config.yaml
d_model: 192
positions: "rope"
bias: "all"
parallel_block: false
init_std_down: 0.0
batch_tokens: 32768
MLP neurons of a small language model. Each row is named by its layer, matrix (gate and up: input weights) and neuron, and shows model dimensions 80-175. Each number is 50 + 10 x the weight over its row's rms, rounded and kept within 0 to 99. A neuron's up and down rows have the sign that makes its largest values positive.
After each neuron's rows, "fires after" lists the tokens most often just before its 100 highest values on Wikipedia text that the model never trained on. A number after a token or word is its count.

L17.gate351:54 48 75 59 42 61 40 46 60 58 44 53 51 49 59 41 33 32 55 62 56 49 40 47 59 47 37 70 50 45 52 47 54 48 73 53 60 48 67 66 33 56 37 41 61 41 50 51 47 61 40 43 51 62 38 60 37 52 37 51 63 63 74 43 35 61 47 59 50 50 43 36 62 55 47 60 60 44 42 59 30 46 63 65 65 52 43 52 69 39 47 44 59 56 51 53
L17.up351:57 63 51 53 43 54 47 38 63 24 45 49 56 49 31 47 69 47 52 61 48 50 55 38 60 44 56 50 44 55 58 46 39 60 51 34 43 33 50 55 57 64 42 33 56 52 46 45 56 48 61 48 40 57 59 35 50 51 65 50 58 61 56 54 39 41 42 43 41 41 57 37 32 52 54 54 48 58 61 59 47 61 45 59 56 48 55 42 54 55 59 78 62 50 50 45
fires after: " " 81, "–" 10

L8.gate279:48 60 54 65 37 47 55 43 43 54 39 61 49 47 58 42 57 48 34 52 35 48 54 60 67 37 47 46 47 63 43 48 61 54 39 46 70 71 41 45 55 53 41 44 50 50 52 45 49 48 62 53 45 53 50 43 54 73 46 60 34 47 41 55 47 61 55 43 38 54 60 28 41 42 43 47 33 48 56 42 56 45 75 51 54 52 35 48 50 53 62 41 75 56 59 57
L8.up279:56 50 50 29 48 54 55 60 51 52 48 50 60 57 40 47 57 43 40 58 42 25 53 47 67 46 68 55 47 42 53 43 59 37 44 48 40 62 49 28 42 46 48 45 53 44 54 49 54 45 68 55 57 40 44 54 55 46 41 55 41 59 46 40 51 58 37 70 46 51 56 31 41 41 73 34 49 47 51 38 44 45 50 36 55 38 51 48 48 59 47 46 57 48 42 61
fires after: " (" 33, " \"" 19, "R" 8, ".\n\n" 8, "S" 7

L6.gate333:51 63 34 69 58 68 66 59 29 43 31 54 54 51 60 43 47 52 44 46 45 49 63 55 67 48 55 39 43 50 34 43 62 51 54 51 37 50 49 48 65 36 45 22 39 35 37 37 73 51 48 44 53 48 62 51 47 63 47 43 28 53 66 51 54 49 40 43 40 52 50 49 28 54 45 67 51 64 50 56 46 51 59 59 47 57 44 57 50 51 47 52 52 66 41 59
L6.up333:67 59 54 49 56 60 78 64 53 63 35 54 63 58 61 47 28 43 60 43 45 50 56 47 50 52 46 50 55 59 46 45 62 60 51 50 63 23 60 63 51 36 45 44 58 51 56 55 55 50 52 50 64 74 42 33 45 59 49 50 38 58 30 54 52 37 60 43 51 51 59 46 28 50 53 63 48 78 36 34 51 54 53 48 43 33 19 55 65 53 34 56 48 45 49 57
fires after: ".\n\n" 27, " \"" 10, " N" 7, " (" 6, "\n\n" 4, " ==\n" 4

L9.gate389:62 51 42 54 54 53 45 45 54 43 50 52 52 54 61 52 57 57 35 47 54 55 54 49 45 63 36 38 51 52 57 34 39 58 39 51 43 45 46 55 57 45 44 69 53 40 47 37 52 42 45 46 42 64 66 68 63 71 58 86 41 51 63 60 53 66 49 38 43 59 39 49 42 60 41 46 58 53 47 45 57 42 45 61 51 54 56 56 59 55 40 49 63 58 46 62
L9.up389:46 53 67 48 53 54 48 50 43 41 47 59 52 48 41 59 46 47 66 67 28 41 61 49 31 49 58 36 51 51 39 88 45 37 44 50 42 68 42 54 54 45 41 25 54 50 49 68 42 54 52 43 61 62 47 56 39 43 51 44 52 39 47 60 58 38 72 57 29 52 45 56 41 66 50 49 49 52 40 49 42 55 50 33 33 44 60 48 53 50 49 23 46 47 70 38
fires after: " " 24, " Ar" 14, " R" 10, " P" 5

L2.gate43:66 39 47 35 33 59 39 52 46 52 53 40 57 32 52 38 59 42 69 47 52 45 51 62 61 61 58 44 25 54 44 42 43 53 48 53 43 40 49 61 49 58 32 54 48 42 58 48 54 51 50 35 47 63 58 53 45 51 43 62 42 56 45 43 50 39 55 64 54 60 52 60 64 52 64 40 62 45 47 66 44 43 49 35 50 70 50 51 45 42 52 46 55 56 49 49
L2.up43:44 44 59 38 42 62 53 34 52 51 46 37 52 35 41 41 47 60 39 36 32 43 32 58 40 42 50 74 46 56 40 61 48 49 52 49 44 45 56 64 65 54 42 63 59 66 42 39 42 44 69 49 58 29 47 57 50 33 48 50 59 44 48 57 50 52 69 44 53 49 39 44 50 45 60 65 66 57 50 41 54 46 55 45 50 19 49 55 39 37 65 55 70 38 62 55
fires after: " " 43, " O" 6, "-" 6, " D" 4

L8.gate227:62 46 44 40 56 39 46 40 16 52 56 49 44 55 61 46 55 47 39 65 44 55 43 53 59 66 52 54 44 55 28 40 51 54 49 40 50 40 46 64 47 22 43 56 50 47 54 61 52 42 32 62 64 61 52 51 55 57 45 46 45 45 53 37 42 53 47 36 56 60 47 60 41 38 73 55 44 64 44 56 45 55 57 55 46 46 54 46 47 58 40 55 65 57 56 49
L8.up227:52 49 69 43 37 65 60 57 38 52 67 47 48 52 45 47 58 47 54 56 60 53 39 31 41 54 32 57 62 63 37 35 52 48 58 56 44 31 43 59 43 61 33 38 42 46 55 66 46 62 39 39 51 49 49 44 51 39 51 34 48 60 26 35 37 58 43 61 18 43 66 59 42 43 60 56 45 32 48 69 37 53 43 59 62 52 56 42 49 40 55 56 55 61 43 60
fires after: " K" 21, " L" 13, " k" 8, " l" 6, " g" 6

L14.gate389:48 67 60 47 63 41 45 48 59 51 58 37 41 55 41 54 45 57 39 52 75 55 42 39 35 53 50 54 55 58 46 44 44 55 44 58 61 43 49 39 49 56 55 57 52 32 53 41 48 49 43 33 33 57 41 41 45 33 34 73 55 54 39 55 35 51 45 42 47 62 30 41 38 55 47 37 64 68 63 44 38 42 56 54 50 59 40 61 59 48 56 58 54 61 61 59
L14.up389:49 39 54 46 39 47 54 45 74 43 44 35 46 43 42 68 52 66 46 65 39 51 58 35 45 55 58 45 46 49 71 48 72 56 60 48 60 35 57 40 26 40 38 61 55 47 43 52 42 48 70 59 36 48 60 50 26 55 52 51 39 68 67 50 59 38 52 45 47 59 34 47 39 44 67 50 53 57 23 45 63 46 34 65 47 34 54 49 57 50 50 46 42 62 32 42
fires after: "|" 37, "–" 11, "-" 7, " " 5, "," 4

L9.gate32:60 53 62 51 62 65 28 56 46 45 54 67 39 33 32 30 65 49 42 64 44 52 55 71 43 40 52 57 50 47 54 58 61 65 38 50 36 33 58 42 79 48 43 67 44 51 43 41 58 49 49 42 63 48 57 42 38 54 43 63 65 60 59 32 28 48 53 34 53 38 35 46 52 62 60 57 52 45 46 29 42 46 49 51 63 52 47 49 57 49 57 40 54 59 52 40
L9.up32:57 28 64 38 42 54 68 39 36 66 53 41 37 38 30 57 51 56 59 45 46 66 44 54 48 37 49 54 58 44 54 54 48 43 48 46 51 67 27 49 42 56 61 51 32 59 38 42 49 51 70 44 46 62 53 48 41 41 48 82 36 51 53 59 52 39 54 50 60 48 56 38 57 42 53 40 54 63 38 52 57 69 29 56 43 51 49 53 43 66 41 41 68 48 56 61
fires after: "-" 20, "/" 17, "–" 16, " \"" 7, "==" 7, " '" 5

L5.gate270:79 54 57 41 44 49 50 47 49 35 45 67 43 53 38 43 55 59 61 41 41 53 50 28 50 69 58 54 57 60 63 52 52 53 59 45 74 55 52 46 35 42 48 46 55 46 29 32 45 74 50 62 45 49 41 48 49 65 54 50 70 46 61 38 50 48 63 56 60 61 27 45 61 37 49 51 50 41 65 55 45 52 50 38 49 45 63 41 50 41 45 72 57 52 55 63
L5.up270:42 52 54 57 57 57 41 57 52 68 60 51 57 51 28 49 66 65 53 62 47 54 52 66 55 50 43 60 39 63 54 65 53 38 49 60 78 59 48 66 53 40 51 38 83 46 60 50 48 55 47 34 53 46 56 54 54 56 35 27 51 49 41 49 54 61 50 42 41 47 57 32 55 48 45 55 44 66 46 39 47 48 48 44 53 48 53 63 39 60 47 51 73 57 44 57
fires after: "." 33, " (" 7, " German" 7, " \"" 5

L10.gate9:53 64 52 42 55 41 56 45 41 26 44 54 39 43 53 42 49 50 46 46 65 61 35 40 57 33 44 46 41 53 29 50 56 48 52 66 38 47 34 52 64 37 44 41 55 32 47 58 40 52 32 41 48 59 54 47 50 51 47 50 51 65 46 53 38 58 38 59 63 50 41 59 43 43 50 59 51 62 47 41 52 58 52 46 74 57 51 43 57 39 37 64 38 50 49 54
L10.up9:57 49 41 50 48 37 48 54 33 47 33 61 53 50 32 57 46 66 49 58 59 48 59 30 33 28 45 56 47 55 62 40 42 50 44 34 36 42 50 55 58 49 39 51 51 60 48 55 57 45 40 65 41 49 41 23 63 59 50 48 48 63 41 62 51 47 51 57 57 41 41 48 57 46 44 64 46 51 53 60 46 58 64 41 44 50 69 63 53 52 49 53 52 53 52 60
fires after: " D" 11, " K" 11, " k" 10, " o" 9, " p" 6, " c" 5

L8.gate236:59 55 37 41 53 56 56 46 46 64 33 49 39 66 60 35 64 60 44 39 51 44 55 46 51 42 52 47 48 49 58 33 47 67 41 36 42 41 60 59 52 62 47 49 40 44 55 45 45 56 51 55 53 51 49 46 45 46 49 66 61 54 49 57 49 48 56 46 46 67 51 52 41 44 65 49 56 57 39 47 58 35 47 38 61 63 36 46 62 63 49 43 58 56 55 36
L8.up236:50 50 56 32 48 35 38 46 42 69 49 55 37 45 58 41 47 70 36 51 44 45 47 68 53 34 62 62 54 43 59 47 44 44 53 53 48 55 54 47 64 44 51 37 39 56 60 54 42 35 38 57 45 53 51 64 49 44 37 67 45 45 52 54 48 56 35 36 51 57 65 63 35 62 48 48 65 54 57 42 58 38 60 59 38 56 50 59 42 30 54 43 70 63 58 52
fires after: "-" 21, " " 21, " (" 11, "|" 8, " L" 7

L3.gate402:52 64 53 61 50 38 52 44 50 57 48 58 43 65 51 53 53 58 59 56 60 47 57 51 70 38 46 55 58 65 54 58 59 48 58 42 46 46 54 53 35 52 63 59 50 66 38 47 53 59 43 66 30 53 56 43 63 54 46 52 48 45 62 71 63 39 52 68 53 54 28 55 52 80 64 62 59 48 36 52 48 42 62 56 60 43 47 66 52 38 53 47 53 39 41 47
L3.up402:61 60 46 52 59 49 65 37 54 59 59 65 64 40 51 74 57 45 62 52 38 48 40 50 53 64 51 43 49 35 36 42 32 41 57 44 39 37 46 46 49 50 51 42 48 36 36 35 62 48 50 46 45 58 40 49 39 64 64 43 74 65 58 37 49 45 52 50 56 56 51 60 62 36 48 38 46 50 64 55 52 36 71 65 53 47 33 67 56 56 58 53 30 36 42 47
fires after: " St" 25, " sp" 11, " ch" 7, " rest" 6, " end" 5, " r" 5

L9.gate8:41 58 59 54 48 44 51 56 39 58 62 44 54 68 55 40 52 61 43 50 36 38 55 52 73 34 37 74 44 57 47 58 48 61 42 52 56 57 69 64 52 66 60 49 38 33 72 59 67 46 44 32 45 57 49 45 42 40 37 23 50 56 46 63 51 42 52 48 53 55 50 46 55 47 53 41 61 50 42 48 51 44 68 59 57 57 43 54 47 45 61 62 38 50 48 53
L9.up8:58 49 47 50 55 46 52 44 45 54 43 50 53 51 57 36 43 45 55 65 61 53 46 58 47 38 55 43 60 57 70 40 57 58 60 52 55 37 40 57 38 51 57 50 54 51 35 44 48 58 56 55 46 55 39 35 63 61 48 61 83 38 56 50 52 68 54 45 52 63 56 62 32 55 60 82 54 49 52 34 58 32 39 38 60 39 64 50 62 49 60 66 29 57 45 47
fires after: " " 30, "\n" 27, " l" 12, "-" 4, " d" 4

L14.gate123:52 56 51 41 43 73 47 52 58 48 48 41 68 57 55 53 50 43 37 61 45 33 38 58 68 60 48 47 50 67 40 60 50 39 48 40 46 54 63 60 65 49 52 43 46 40 43 60 39 51 52 61 35 34 52 38 49 51 42 49 62 46 47 63 70 55 46 52 39 64 46 44 49 39 36 47 54 36 52 58 65 59 43 50 66 58 44 47 56 46 56 43 48 78 49 51
L14.up123:46 42 43 34 52 48 44 31 59 46 54 47 52 43 46 62 58 57 53 33 42 62 50 46 72 49 59 46 45 57 58 61 64 43 44 39 59 41 54 62 42 54 50 48 43 59 61 36 71 39 55 38 58 67 51 50 53 32 36 60 48 56 50 64 54 60 53 38 61 56 40 37 70 63 38 54 78 50 66 55 43 55 54 43 59 52 53 60 41 70 67 43 57 52 32 67
fires after: " " 42, " |" 11, "-" 9, "." 5, " En" 4

L2.gate101:61 42 62 35 42 45 55 41 52 60 62 36 49 31 57 47 54 56 54 53 66 64 65 47 51 43 57 41 43 53 52 50 70 63 44 55 31 65 49 56 49 53 59 49 59 54 50 63 38 52 44 49 28 48 60 55 37 27 38 63 40 49 38 70 47 46 62 46 53 49 34 32 30 63 48 60 31 52 63 40 51 44 60 47 50 35 39 57 59 34 46 48 67 60 41 52
L2.up101:48 35 43 57 46 50 49 59 49 42 42 53 42 39 53 51 49 47 46 48 48 51 57 47 55 44 52 40 44 86 58 47 52 66 73 58 48 73 47 42 29 56 41 50 44 49 53 39 50 62 49 37 55 57 47 55 58 39 47 54 36 51 52 51 57 58 60 44 70 57 43 54 58 59 57 46 38 57 52 57 52 45 34 40 40 66 56 44 46 39 46 46 60 55 32 74
fires after: " " 77, "-" 10, " (" 7